python train.py --n_layer=13 --d_model=576 --n_head=18 --n_kv_head=18 --head_dim=32 --d_mlp=1536 --vocab_size=21730 --activation="swiglu" --norm="rmsnorm" --norm_place="pre" --norm_eps=1e-05 --positions="rope" --rope_base=10000.0 --rope_fraction=1.0 --qk_norm=false --attn_scale=0.177 --bias="none" --tie_embeddings=false --parallel_block=true --init="normal" --init_std_qkv=0.0199 --init_std_o=0.0039 --init_std_up=0.0199 --init_std_down=0.00239 --init_mimetic=0.5 --optimizer="muon_variant" --lr=0.0136 --lr_mult_o=1.5 --beta1=0.95 --lr_head=0.0107 --grad_clip=2.0 --warmup_steps=200 --schedule="wsd" --decay_fraction=0.901 --decay_shape="linear" --final_lr_fraction=0.05 --batch_tokens=262144 --seq_len=1024 --doc_mask=true --z_loss=0.0001 --train_tokens=1354000000 --steps=5166 --dataset="wikipedia_en"
MLP neurons of a small language model. Each row is named by its layer, matrix (down: output weights) and neuron, and shows model dimensions 64-191. Each number is 128 + 24 x the weight over its row's rms, rounded and kept within 0 to 255. A neuron's up and down rows have the sign that makes its largest values positive.
After each neuron's rows, "raises" lists the tokens whose logits its output raises most directly, leaving later layers aside.

L8.down250 [107 156 130  92 150 141 103  96 101 107 116 131 114 140 162 139  85 154 133  91  90 124 126  96 108 106 121 124  71 132 125  72 138 119 135 105 126 146 114 122 121  94 141 110 113 155 144 146 126  94 106 108 177 167 145 147 144 122 131 108 104 122 127 101 133 119 100 138 177 141 127 139  97 117 175 140  94 107 112 141 104  86 138 111  96 135 141 156 153 134 154 149 100 146 121 134 153 104  92 147 155  92 138 148 110 157 149 129 106 126 133 143 105 156 117 151 135 131 101 172 101 138 135 132 173 113 147 113]
raises: " allows", " makes", " shows", " contains", " provides"

L9.down206 [102 130 149 104 133 146 144 157  83 109 142 122 106 127 152 143 133 149 129 137 127 164  99  96 144 128 127 133 100 157 179  97  98 117 106 117 100 134  82 130 119 116 118  89  91 129 142 137 113 117 142 126 138 150 167 116  92 101 130 178 145 162 132 177 103 132 139 161 151  98 121 157 113 124 155 114  97 117 124 124 117 131 143 193 140 141 141 107 152 133 129 137 133 152  94 123  63 155 136 147 107 100 153 100 132 121 143 125 146 123 137 140 164 130 139 107 130 150 108  90 174 123 134 176 103 126 122 139]
raises: " adding", " creating", " forming", " forcing", " producing"

L5.down581 [148 130  77 143 139 138 157  92 125 154 130  87 160 102  87 118 142 110 143  86 102 105 111 141 160  96  78  69 138 133  98 131 119 100 121 131 129 153 115 164 131 140 117 117 118 166 137 124 103 157 138 137  84 124 131 129 150 148 127 105 143 154 128 117 103 113 133  79 104 156 119 159 120 132 145  93 114  84 140 164 129 122 122 150 125 131 163 107 142 154 170 120 125 118 137 112 117 188 140 177 138 130 161 147 112 158 145  98  95  79  97 140 116 134 140  90  93 173 134  87 165 127 137  87 101 124 103 115]
raises: "ify", " any", "eth", "ary", " onto"

L8.down660 [100 124 167 150 140 122 143 155 133 121 129 129 138  75 121  92  35 147 143 123 163 127 115 137 178 108 101 134 141 137  77  62  93 141 122 125 137 110 147 101 158 180 148 145 112  79 123 167 124 118 112 125 121 138 142 123 128 104 142  98 128 115 122  96 125 146  97 126 142 145 146 129 132 102 176 121 170  89 138 163 119 128  45 130 135 157 112 132 117 160  90 102 127  89 113 159 121 108 143 150 105 119 165 117 125 107 144 171 113 128 126 150 129 115 135 167 140  99 130 196 164 143 116 135 172 125 126 185]
raises: " leader", " head", " coordinator", " mayor", " director"

L9.down1187 [110 131 135 138 178 139 107 147 151 130 101 103 135 139  98 147 137 142 115 120 118  90 101 117 179 113 147 104 112 152 113 127 123 132 159 109 123 117 124 157 128 128  79 145 105 135 120 127 137 121 102 112  91 163 174 133 151 108 152 109 130 159 151 174 104 134  99 178 168 186 119 143 124 138 124 166  88 105 146 148 117 142 113 111  91  93 147 138 157 134  88 111 131 134 101 102 131  97 119 130 129 156 107 126  99 126 103 141 164 103 124 139 119 139 106 133 100 134 108 150 116 109 142 128 118 115 153 158]
raises: " time", " experience", "jo", "ous", " times"

L8.down1427 [119  95 175 138 109 126 117 121 162 149 154 123 134 155 139 121 156 127 156 131  89 128 122 139 106 103 135 148 112 105 111 112 138 157 143  91 119 124 147 138 156 165 119 119 111  78  78 145 119  78 135 133 115  88 148  88  85  87 138 133 126 134 137 100 119 144 111 150 144 110 155 148 122 128 117 117 137 108 126 133 120 176 160 146 120 107 101 118 127 110 142 124 110  96 106 122  94 133 147 109 109 119 166 128 131 110 138 163  90 152 106  72 137 167 118 114  93 118 118 148 132 138 102 121 163 139 138 167]
raises: " Mathematics", " University", " students", " college", " university"

L8.down1486 [143 158 180 109 106 133 137  86 119 167  99 101 113 107 121 114 119 147 151 105 142  93 129 115 136 129 110 144 126 119 126 128 107 158  96 127 134 137 118 145 125 140 144  79 140 157  84 112 147 156 166  95  83 131 146 146 143 147 134 139 119 154  91  98  96 109  96 134 151 127 116 155 147 184  97 156 159 115 121 141 109 128 141  97 149 123 137 151 109 163 140 113  91 133 152 135 125 102 163  80 133 142  96 128 101 120 143 114 121 133 131 112 108 121 155 104  73 149 174 121 119 151 127 143 137 108 134 145]
raises: " United", " U", "s", "nov", "ther"

L9.down1061 [137 149  90 164 150 157 117  78  98 122 154 130 146 126 137 112 126 163 130 128 136 121 123 142  92 110 109  89 206 139 117 144 128 137 135 116 153 120 150 144 139 135 152  97 108  74 137 102 129 132 173 138 143 138 161  83 130 116  84 156 107 104 132 131 148 139 120  95 119  94 106 111  93 141 144 124 131 128 143 177 117 149 113 135 144 130 154 141 121 135 139 101 128 171 125 110 196 130  97  95 149 142 101  96 130 167 117 132  92 148 142 108 116 145 139 135 143 131  64 110 105 113 150 125  92 142 130 132]
raises: "IL", "OR", "ER", "IC", "DST"

L8.down1324 [126 132 112 147 159 117 128 194 156 128 145  99 129 104  99 171 127 117 192 172 128 112 126 122  73 111  96  93  85 118 131 118 172 156 145  87 111 119 113 132 129 141 113 115 191 132 130 139 121 144 109 135 120 144  95  88 106 150 112 116 165 152 109 122 188 145  97 126 103 141 142 130 130 103 156  54 129 168 126 103 121 148 151 122 102 139 107 158 158 128  99 143 141 166 143 120 152 129 132 134 143 127 150 140 124 169 127 162 121 122 132 132 171  99 145 158 112 142 119  90 145 100 151 150 118 131 131  86]
raises: "ality", "mad", "al", "ulated", "ional"

L9.down973 [152 161 119 138 147 116 134  93 126 105 146 150 145 160 136 105 144 155 168 111 127 158 175  99 102 123  84 129 186 148 117 108 146 137 148 139 184 114 146 156 136 136 132 107 128 119 112 139 146 118 146 188 111 126 160 164 106 128 108 164 108 109 114 149 106 120 111 150 120 104  81 119 158 110 148 166 104 138 126 131 122 116  98 107 121 142  93 141 124  84 117 169 104 131 128 139 138 129 133 105 142 147 138 151 126 110 140 167 124 137 142 126 128 119 117 113 113 110 157 116 148 119 159 122 125 109 102 141]
raises: " deal", " agreement", " offer", "iff", " plan"

L6.down0 [116 149 120 131  88 133 127 183 121 133 118 192 146 118  85 144 148 122  81 106  78 173 113 156 124 161 122 145 107 140 117 168 149 186 106  99 152 163 138 145 113 136 133 126  90 199 154 136 137 159 123 109 179 132 124 122 123 128 134 152 130 180 120 126 137 170 144 113 159 120 130 118 144 127 130 130 125  96 136 149  81 139 137 120 101 165 117 133 128 117 128 122  89 149 133 148 110 148 129 117 126 155 168 133 133  98 126  74 125 150 100 122 127 181 164 112 124 114 109 106 156 112 107 110 170 144 129 135]
raises: "or", "ism", "es", "ors", "inners"

L8.down1209 [143 138 157 157 150  97 154 128 139 155  94 115 192 116 101 157 142 126 164 153 113 130 136 144 102 131  89 128 150 136  93 112 113 124 135 133  76 161 103 151 104  91 134 155  99  97 133 122 169  81  93 153 146 114 145 151  45 142 138 120 117 116 148 123 151 118 105 151 118 150 184 117 137 152 142 161  83 152 120 153  86 115 119 139 134 125 154 169 164 160 154 134  89 134 110 140 109 165  71 107 158 115 141  88 115 163  97 172 128 128 120 132 146 124 109 144  94 134  76 152 120 161 161 130 133 141 113 105]
raises: " London", " Tokyo", " Boston", " Athens", " Berlin"

L8.down1169 [159 175 133  78 105 135 137 145 135 129 149 132 142 157 130 106 147  90 121 155 108  76 142 159  79 153 127 135  85 114 132 152 133 149 138  73 170 161 119  76 147 144 149 127 175 115 170 132  96  98  96 141 125 142 191 213 110 133 137 136  91 106 140 136 132 115 128 116  89 132 102 108 112 153 115 130  84 128 113  96 148 141 179 146 117 127 149 147 151 145 164 110 117 131 139 149 154 110 111 104 129 104 116 136 133 110  94 127 117  90 110 109  92 155 139 129 147 150 101 140 112 104 118 116 164 148 142 126]
raises: "coming", "going", " top", "hang", "screen"

L9.down633 [133 124  85 118 133  81 156 113  71 100 119 154 115 114 122 119 116 153 150 105 105 132 154 160 152 161  93 119  51 123 137 118 111 108 154 156 124 143 152 111 125 126 106 126 133 106 145 161 118  95 111  99 119 142  93 101 114 132 115 104 109 102 103  84  95  98 161 109 124 126 155 110 152 144 151 160  97 141 102 144  97 114 139 103 117 133 135 114 116 144 130 161 140 142 137 123 142 102 125 118 150 167 141  99 101 131 101 140 165 136 125 121 191 162  78 125  88 117 118 144 120 101 104 148 160 133 144 138]
raises: " night", " morning", " day", " hour", " week"

L6.down770 [130 120 136 162 122 132  98 132 117 146 124 121 151  90 132 151 134 165 126 151 104 101 130 173  92 132 100 129 128  90 159 113 161 148 157 140  96 113 109 148 115 128 124 144 159 126 117 123 117  92 148 147 106 147 114 143 162 127 139 134 141 115  89 145 135 170 157 149  89 122 159 141 104 141 154 145 123  78  91  34 126 137 141 143 157 134 143 145 155 140 129 135 104 146  68  99 114 146 113 144 110 105 132 146 123  85 127 169 131 149  84 120 163 129 149 124 114 134  92  91 105 139 152 147 120 112  69  98]
raises: "ure", "ured", "ur", "urs", "ures"